Part of a small language model's weights: a variant of Muon for these matrices.
MLP neurons of a small language model. Each row is named by its layer, matrix (gate and up: input weights) and neuron, and shows model dimensions 458-521. Each number is 128 + 24 x the weight over its row's rms, rounded and kept within 0 to 255. A neuron's up and down rows have the sign that makes its largest values positive.
A block is one neuron, or neurons of one layer that tend to fire together. Before each block is what it responds to, as a language model described it from the Wikipedia text at the highest values.

Connectives and function words (the, of, and, commas, hyphens) right before a name or term follows, often species: "genus of caiman", "similar to the beautiful woodpecker".
L5.gate49 [137 149 111 136 102  74 110 128 114 164 129  98 145 115 141 122 133  82 138 172 128 132 130 125 103  96 103 113 130 151  98  80 145 115 120 139 149 128 131 132  86 101 160 138 159 120 133 129 101  96 175 152  72 110 128 125 139 107 109 181 109  99 138 119]
L5.up49 [102 115  93 117 107 103 131 132 164 162 182 199 133 149 136 104 129 135 177 135 115 149  94 114 157  77 156 122 163 159 114 138  90 140 152 141 180 139 117 117 154 128 145 121 117 119 110 123 108 146 147 110 133 151 154 159 142 144 128 172 159 138 119 124]
L5.gate522 [155 105  91 105 122  91 106 134 166  86 157 130 161 152 167 141  95 134 128 175 111 111 131 128  98 138 124 126 148 149 109 143 145 147 127 162 128 132 119 120 126  96 135 133  94 111 114 112  98 102 136  87  95 132 122  87 170 141 131 142 131 102 124 112]
L5.up522 [106 138  88 143 102 146 140 140 147  98 126 149 131 182 133  88 159 107 105 142 130 120 140 133 100 123 153 124 177 109 141 140 121 120 176 171 124 133 136  76 141 167 112 133 115  93 117 106 116 130 107 110 158  78 150 128  88 123  95 131 103 150 118 138]

Opening parenthesis right after a full name or proper noun, introducing birth dates, acronyms, translations or glosses, e.g. Pablo Durán Fernández (born…, University (CUST), House (now….
L3.gate34 [171 119 102 140 126 115 111 104 187 120 160 109 150 150 149 135 116 111 123 110 132 106 169 148 155 110 122 102 148 126  93  87 120 113 150  85 140 139  77 131 129 105  98 167 162 116 112 115 128  73 130 152  92 133 114 147 106 156 107 136 169 132 102  96]
L3.up34 [139 137 125 110 146 100 111 112 121  90 201 116 129 106 154 116 122 121 125 153 114 151 134 114 165  93 154 101 113 142 147  76 118 123 157 104 142 122 122 156 134 124 131 139 130 118 135 125 139 122 172 146 142 123 145 156  79 123 127  90 147 168 113 101]
L3.gate81 [125 124 119 131 135 144 111 104 135 122 172 125 141 134 116 176 142  89 104 119 121 147 137 155 105 140 165 140 135  33 137 167 144  88 125  88 129 128 132 159 114 111 135 142 143 152 156 108 121 133 168 141 124  99 162 122 115 145 149 131 103 160 155 165]
L3.up81 [117 108  99  93 173  94 113 150 147 132 116 129 138 146 115 123 138 157  83 129 143 102 123 114 115 147 150 117 117 123 187 142 131 144 151  91 152 144  97  97  97 155 142 157 151  99 148  87 123  99 142 144  83 116  98 130 105 167 126 100 110 138 163  83]
L3.gate403 [125 145  88 164 148 156 157 163  93 120 151 168 156 154 137  96 142  90 124 125 149 146 116 145 146  88 167 145 149 125  86 145 106 129 130 127 174  95 143 136 104 137 178 125 109 140  96 147 150  79 194 170 147 122 115 142 156 147 100 135 136  83  94 107]
L3.up403 [139 116 112 123  92 116 152  98 143 124 122 103  90 161 100 126 105 112 159 141 162  81 181 143 144 138 126 103 128 133 148  94 101 158 174 118 140 144 176 141 109 125 139 103 127 141  91 124 112 133 134 181 176 131 148 113 106 173 113 100 152  98 116 123]
L3.gate627 [111 160 112 122 118 128 142 157 107 130 167  85 151 128 134 123  88 121 159 128 115 147  90 102 106 130 130 122 165 130 111  99  88 126 113  67 142  84 151 108 122 162 118 132 135 124 153 141 138 134 159 117  96  83 146  77 153 103 110  92 118 136 109  94]
L3.up627 [185 102  90 163 126 176 163 162 177 164 156 113 146  82 162 143 135 123 101 119 124 159  88 100 136 135 160 116 129 138 137 176 121 135 110 167 133 107 163 126 122 127 130 101 118  99 112 129 113  92 141 157 121 120 126  98 140 107 128  93  86 102 132 136]

Conjunctions, commas or slashes linking two adjectives or modifiers before a shared noun, as in temporary or permanent, chemical/biological, federal, state.
L4.gate119 [132  90 104 146 110 178 105 166 134 103 172 140 154 133 131 128 157 138 103 173 153 155 141 139 183 105 119 130  93 120 119 147 114 115 106 146  90 128 145 114 141 144 110 156 136 132  90 139 139 141 128 117 123 112 137 135 127 128 126 154 131 104 161 126]
L4.up119 [142 140 102 126 153 136 125 125 143 150 107 156 157 153 157 118 151 133 149 125  81 149 176 104 114 109 148 101  97  97 155 142 107 110 150 143 131 122 115 112 133  87 162 105 134 139 129 157 106 101  78 116 133 147 116  90 154 132 112 169 116 102 120 114]
L4.gate219 [177 122  78 156 138 144 122 182 147 100 147 150 132 108 138 100 115  85 125  92 161 116 101 115 138 114 118 124 109 128 126 162 116 159 134 117 124 121 138  69 151  88 112 173  92 140 129 126 125 115  98 171 151 125  85 121  77 113  95 118 137 140 131 131]
L4.up219 [137 111 117 155 156 146 135 154 131 124 154 125 162  86 133 123 173  84 158 134 106 119 136 126 128 131 126 137 139  89 111 155 183 137 139  93  78 147 143 121  96 152 121 144 141 127 113 111  89 143 159  79 108 145  95 171 123 133 158 130 109 128  94 150]
L4.gate298 [113 126 110 144 105 143 130 130 153 132 179 115 134 157 159 170 107 110 180 136 142 136 133 142  63 124 132 136 123 134 158 104 165 115  86 119 144 151 126 133 105 177  77 169 122 151 145 174 119 141 125 133 147 138 132 140  84 167 194 105 132 136 129 110]
L4.up298 [126 162  67 172 113 112 112 162 138 127 157  95 182  85 148 128 122 112 155 118 117 140 130 107 130 109 115 139 144 123 149 141 121 132 128 140  98 151 114 184 109 107  64 107 129  91 153 126  89 175 135 112 107 127  97 138 157 171 168  78 148 151 123 116]
L4.gate480 [102 126 132 105 129 179 121  69 177 122 201 107 161 129 128 106 124 159 123 144  95 101 143 124 137  87 143 177 121 129 109 102 124 125 157 119  67 112 166 140 122 128 120 150 135  85 127 121 106 137 143 134 160 113 120 105 118 125 119  89  86 162 182 156]
L4.up480 [146 139 129 123 134 110 165 147 127 172 102 113  93 135 110 129  94 101 119  98 135 151 143 133 109  65 165 123 145 129  95 131 116 141 122 128 120 144 126 147 121 139 121 105 126 162  84 116  91  93 183 105 149 145  85 139 139 147  84 116 167  85 106 119]
L4.gate488 [141 128 135 151 145 100 103 159 151 106 158 139 101 101 156 121 132  92 119 108 140 143 119 149 165 127  92 148 142 126 108 146  78 160 158 136  64 164 131 133 154 149 125 126 112 112 108 157 161 168 163 175 140 116  82 174 118 128 159 135 123 105  97 141]
L4.up488 [100 135 138 142 144 104 145 123 148 179 129 136 106 144 158 100 117 115 148  97 169 130 116 147 145 137  57 140 108 137 146 153  98 129 134  97 104 176 126  93 160 154 133 123  75 177 113 116 102 109 111 138 153 141 134 156  86 114 113 129 132 113 122 182]
L4.gate507 [134 156 111 140 186 140 122 129 172  70 159 170 133 125 138 147 122 168 144  90 109 122 127 162 116 109 128 113 126 107 138 123 136 113 100 165 135 148 120 158 124 124 133 146 113  87  82 118 154 124  96 122 136 104 114 129 149 122 144 107 145 143 130 118]
L4.up507 [163 141 171 144 124 127 116 107 183  95 166 148 157 112 101 108 122 145 102  94 114 139 135 145 108 143 137 182 154 123 113 139 135 138 100 122 148 125 123 138 125 133 138 130 139 147  86 114 178 150 141 139 135 100 132 125 128  93 146 134 146 115 141 112]
L4.gate567 [160 136 116 129  93 132 133 166 202 184 112 122 112 165 125 102 123 142 159 124 132 110 137  98 128 120 135 178 107 111 144 130 125 150 149 123 141 122 138 173 148 123 114 166 120 145  87 120 123 106 156 126 130 138 136 118 145 139 102 117 152 112 130 105]
L4.up567 [151 125  76 138 157 128 133 121  96 141 124 145 188  81 169 132 109  79 147 131 139 138 161  92 135 110 103 111 145 117 113 143 123 123 155  80 166 114 126  96 122 121  79 161 127 134 116 123 129 139 128  76 126  99 104 141 118 141 100 121  94 147  90 109]
L4.gate618 [133 130 113 151 132 105 129 116 119 125 122 142 120 140 124 145 174 106 142 163 104 109 106  98  99  95  90 117 123 113 165 140  81 143 125 113 138 112 150 140 130 106 118  81 119 149 110 134 119 180 144 103 133 121 164 166 122  93  92 128 154  84 131 133]
L4.up618 [116 123 100 118 125 120 159 141 158  84  94 147 128 142 145 132 139  82 172 135 104 137 113 145 175  89 113 143 119  90 110 204  84 104 110 160 130 136 124 134 107 132 123 146 143  91 117  98 129 114 153 106 122 132 108 145 112 159 177 103 149 133 154 102]

Last sub-word piece that completes a noun or name, often a plural-like -s, -as, -es ending before a comma or period, as in Hatteras, dihqans, tanks.
L3.gate9 [117 130 109 150 120 168 119 141 111 139 153 116 132 141 146 177 112 103 128 107 145 115 123 160 174 100 177 127 158  88  93 123 149 137 156 116 150  96 136 146 137 132 111 151 130 115 154 134  91 126 135 161 121 170  66  93 106  92 102 127 143  90 117 145]
L3.up9 [ 89 153 118 129 130 153  80 116 117  87 133  92 107 128 121 125 124 102 123 131 151 109 125 145 120  85 140 101 159 133 115 102  89 160 133 119 130 101 128  91 159 149 184 115  99 112 120  90 112  90 158 117 122 157 114 123  63 153  57 160 115  83 146 127]
L3.gate90 [111 125 109 136 172 114 127 158  91 191 148 163 115 146 102 113 111 117 124 188 150 146 149  93 157 103 113  86 174 160 107 173 139 100 111 109 145 108 139 135  63  94 132 150 123 135 145 115 137 158 103 140 128 163 135 162 114 139 140 145 150 102  74  98]
L3.up90 [142 115  71 114  88 169 110 116 121 116 142 109 169 146 113 163 124 121 106 145 142 131 127  87 110 129 167 135 113 129 136 126 147 110 181 135 160  82 113 158 122 105  81 117 139  78  90  98 134 169  92 149 124 144  86 103  77 170 128 134 125 152 118 167]
L3.gate489 [100 151 144 101 144 132 158 150 125 150 136 162 161 127 137 134 116 208 126 113 183 132 144 133 143 173  91 146 127 146 133 146  82 122 125 125 168 116 103 163 124 105 137 116 150 127  45 102 122 131 104 140 118 144 148  87  92 110 132 124 131 118 150 133]
L3.up489 [129 113 163 139  97 148 156 153 114 105 115 121 101 154 127  85  99 181 153 131  74 133 109 164 125 150 132 143 126 134 144 132 138 149 110 158 169 126 144 119 131 139 168 154 111 128 129  89 132  92 130 158  87 129 119  94 131 133 140 137 107 120 129 155]
L3.gate633 [111 110  97 141 126 146 151 164 123 106 128 174 100 117 112 131 143 132 129 112 181 140 137 162 111 142  50 112 117 129 129 151 118 112 166 135 181 141 155 113 111 135 172 118 143 145 124 127  99 117 121 123 121  94 142  75  89 114 119 135 140 108 133 146]
L3.up633 [107 128 145 109 120 152 127 126 141 130  85  94 108 192 113 186 122 101 137 152 116 138 164 115 122 118 134 153 122  87 123 103 113 137  99  81  63 127  77 121 127  95  98 151 156 175 132 111 146 165 131 170 109 179 115 117 152 140 113 124 160 122  63  94]

Word-internal pieces, often with s, inside rare or foreign proper names and taxa in lists and tables, e.g. Leverk-us-en, Bak-ers-field, leuc-os-ticta.
L4.gate45 [ 91 134 103 133 158 114 157 132 138 133 120 122 113 135 158 153 145 109 142  94 160 177 128 155  97 116 146 193 103 130 127 139 144 119  99 119 103 172 136 101  94 135 176 113 166 112  99  79 127 146  91 116 147 123 144  93 170 131 123 115  88 120 108 127]
L4.up45 [108 131  78 107  94 135  94 116 118 140 131 138 130 162 157 145 154 140 125 104  88 116 137 134 136 122 132 138 112 100 121 176  94 109 167 144 129 111 146 109  96 121 128  74 119 121 153 156 155 126 147 121 103 138 115 145 131 149 126 101 165 104 141 181]
L4.gate141 [123  97 128 160 129 101 140 136 102 164 140 141 121 164 111 159 131  92 102 137 126 144 157 116 181 150 139 189 146 137 140  98  94 163 108 124 150 100 168 115 162 115 130 124 181 116  98 119  53 105 108 113 114 179 120 162 116 118 112 105 157 102 134  82]
L4.up141 [137 155 147 125 138 131 162 124 105 136 121 153 139 143 134 156 135 140 121  78 156 184 134 163 124  86 179 115 124 148 155  87 106 148 112 111 148 155 142 135 107 146 135 148 102 141 125  82  93 139 172 136 132 100 111 123 126 105 130 131 117 175 108 166]
L4.gate153 [102 119 154 196 114 131 109 169 136 120 170 114 127 137 137 143 173 116 165 119 170 163 109 102 163 139 145 117 155  89 169 140 116 127 137 146  90 129 109  96  94 144 111 130 178 134 136 110 141 114  97 125 124 153 131 135  95 155 177 113 150 164 138 141]
L4.up153 [111 152  83 123 121 138 173 153 139 134 122 131 170 110 187 154 149 142 160 143 118 141 130 143 128  92 161 102 128 135 148 124  84  75 180 141 103 124 156 154 127 157 125 104 138  86 151 134 141 120 179 137 112 107 107 121 117 153 132 139  89 137 102 125]
L4.gate187 [101  90 148 104 135 125  88 136 147 107 144 159 126 104 104  92 150 119 147 154 169 121 127 134 121 142 140 136 130 124 126  68 155  89 111 103 161 137 139 121  84 108 152 148 173 155 144 116 163  89 122 114 141 139 100 115 137 148 132 164 111 111  95  91]
L4.up187 [141  99 154 130 160 107 102 129 133  98 163 100  99 111 119  92 130 136 127 104 129 173  92 131 122 126 130 114 113 133 138 111 101 128 138  60 124 143 126  99 136 158 130 142 117 175 129 111 121 161 133 131 134 122 118 118 101  88 160 120 113 125 135 145]
L4.gate207 [147 131 123 127 127  89  99 142 153 130 133  96 159 101 129 138  99  97 161 169 138 141 108 127  91 163 129 112 166 161 135 115 118  77  92 157 107 149  99  73 112 145  97 158 149  98 106 109 110 107 121 110 122 167 122 118 140 133 112 194 137 165  79 153]
L4.up207 [140 143 151 118 125 139 137  77 132  84 162 146 125 119 175 106 128 111 141 147 131 130 111 119 119  97 163 120 128 129 132 107 155 124 100  98 114 170 134 155 133 144 147 146 115 114 167 128 138 111  94 108  74 155 137 111 146  85  84 134 132  92  92 108]
L4.gate285 [109 149 132 135 153 126 100  97 127 121 122 117 110  74 112 132 117 130 126 116 152 134  99 155 115 100 128 157 138 170 126 133 153 130 108 153 142 131 164 154 131 163 140 207 187  98 154 143 166 131 115  97 133 110  86 106 114  99 125 134  83 133 142 131]
L4.up285 [125 139 115 133  87 152 106 156 109 138 112  88 157  85 112 123 120 122 135 138 135 137 121 110 135 114 120 127 148 129 127 143 181 146 115 136  84 167 140 137  99 136  93 149 114  70 116  97 152 124 157 124 141 134 107 113 116 133 100 103 126 154 126 130]
L4.gate484 [110 137 136 137 107 158 111 140 153  90 135 110 104 121 127 108  84 105 109 126 110 159 113 122 129 139 137 112 116 120 129 122 149 133 157 126 131 123 141 149  77 149 120 114  99 141 137 112 143 103 161 157 144 100 110 110 158 113 121 121 141 129 116  91]
L4.up484 [108 141 135 125 142 131  81 124  96 162 103 122 101  77 122 144 108 149 136 140 148  97 117 171 115 151 152 145 108  86 111  92 146 144 138 132 131 140 161 116 123 140 155 131 125 114 118 157 113 141 100  89 135 108 157 115 120  84 110  88 140 132 143 105]
L4.gate530 [139  99 142 123 137  95 145 161 145 123 100  83 177 147 144 141 152 116 110 128 120 155  93 142 133 111 164 135 161  97 172 135 112 118 132  83 157 128 145  84 112 109 122 135 129 112 130 154 110 113 179  79 129 153 145 109 143 115 139  81 158 137  93 114]
L4.up530 [146 112  75 166 100 131 125 123 133 132 129 139 137 161 113 133 109 143 108 107 157 111 141 144 125  84 121  84 123 115 114 109 144 122 171 139 173 149 129 114 117 105  70 127 144 146 115 146 126  71 147  86 140 139 170 137 114 120  90 134 132 154 126 110]

Conjunctions, commas, hyphens and adverbs linking stacked modifiers before a noun, e.g. temporary or permanent homes, slow, free rhythm, semi-circular.
L3.gate51 [103 155 208 124 107  78 118 122 101 126 139 109 164 164 121 116 134 164 152 135 190 106 120 147 127  99 141 157 175 100 126 177 132 163 125 123 109 145 110 150 138 108 150 111 131  95 114 122 134 160 136 131 154 147  82 107 158 118 145 115 136  99 108 145]
L3.up51 [ 98 124 125 130 106 145 153  99 146 160 141  88 100 133 122 134 129 123 115 145 109 120 161 112  91  91 133 141 141 130 152  69 120 190 105 147  86 133 110 192 124 125 121  79 165 146  83 140 121 120 135 134 128  74 121 157 130 133 111 120 123 135 120 103]
L3.gate91 [142 140 133 129  99 167 143 152 142 127 120 101  80 118 132 124 143  87 108 152 133 118 142 137 138 110  72 159 108 140 104 140 137 129  97  96 135 123 109  82 161 118 131 130 111 104 145 121 133 117 122 135 181 159 136 160 112 165  75 120 122 123 120 103]
L3.up91 [ 90  75  83  97 162 101 119 203 125  67  85  85  95 153 169 109 142 150 121 142 158 110 151 115 140 121  97 123 154 101 185 136 105 132 145  82 107 128 142 140  87 112 117 125 130 147 119 134 157 104 117 129 112 141 103 162 125 118 144 102 119  81  70 145]
L3.gate480 [159 158 129 105 123 162 126 126 114 134 113 174 127 130 144 122 112  90  86 151 155  88 142 165  72 124  56 172 151  92 172 111 110 138 148 117  61 132 140 117 114 152 126 161 136 160 101 122 101 111 108 155 155  75 131 130 128 168  92 129 147 142 123 139]
L3.up480 [159 102 116 164 144  83  91 144 166 149 119 163 166 141 120  70 112 120 117 154 135 145 122 148  87 109 115 106 127 153 140 109 135 124 137 137  97 124 148 111  93 145 136 150 118 140 134 156 105 123  95 144  97  76 173 137 117 160 111  85 119 130 112  84]
L3.gate592 [126 134  92 134 136 117  96 172 140 130 102 124 137 119 148 128 105 104 139 123 108 106 134 136 132  79 111 159 155 115 123 113  94 127 127 120  99 112 137 113 104 149 124 114  94 129 113 114  86 122 165 136 124 132 127 162  78 154 156 115 101 142 105  88]
L3.up592 [121 144 119 149 123 122 105 139 136 137 126 158 130 146 137 134  94 123 126 137  98 121 171 129 144 134 162 153 140 127 140 124  97 119 124 157 145 145 138 131 136 149 117 108 131 125  98 138 148 110 139 147 142 111 147 166 109 132 148  73 103  94 122 132]

Tokens directly preceding a full personal name, such as table pipes, list dashes, colons, country codes, "faced", "by", "incumbent".
L5.gate186 [108 121 154  70 146 112  97 152 110 152 126 182 119 111 148 146 106 142 170  95 119 130 101  79 121 120 113 132 102 131 145 114 157 147 118 135  90 146 115  99 104 134 155  94 138 142 103 137 139 146 130  88 143 144 114 153 158 122  90  99 101 150 104 123]
L5.up186 [145 100 138 141 124 130 160 131 133 144 113 134 133 150 111 104 110 165  85 100 133 157 118 140 112 144 151 124 134  89 178 144 150 125 148 115  96 115 173 164 151  88  91 130 111 132 150 157 133 126 108 125 141 148 193  87 114 103 146  94 145 145 102 129]
L5.gate319 [ 98 128 127 121  95  96  50 128 100 116 136 135 142 142 156 124 107 155 178 125 127 104 124  92 119 143 135  66 156 163 119  88 180 119  93 123 138 107  80 158 161 135 115 134 127 121 141 129 116 153 124 104 187 120 153 175  97 103 140 117  66 120  95  90]
L5.up319 [136 157 170 129 148 129 115 123 162 145 123 126 146 119 139 148 133 102 168 117 101 140  91 102 145 136 123 125 116  88 145 140 110 119  92 123 129 146 132 107  94 155 153  94 110 145  95  99 143 164 160 146 127 111 134 134 150 135  95 142 163 121 125  98]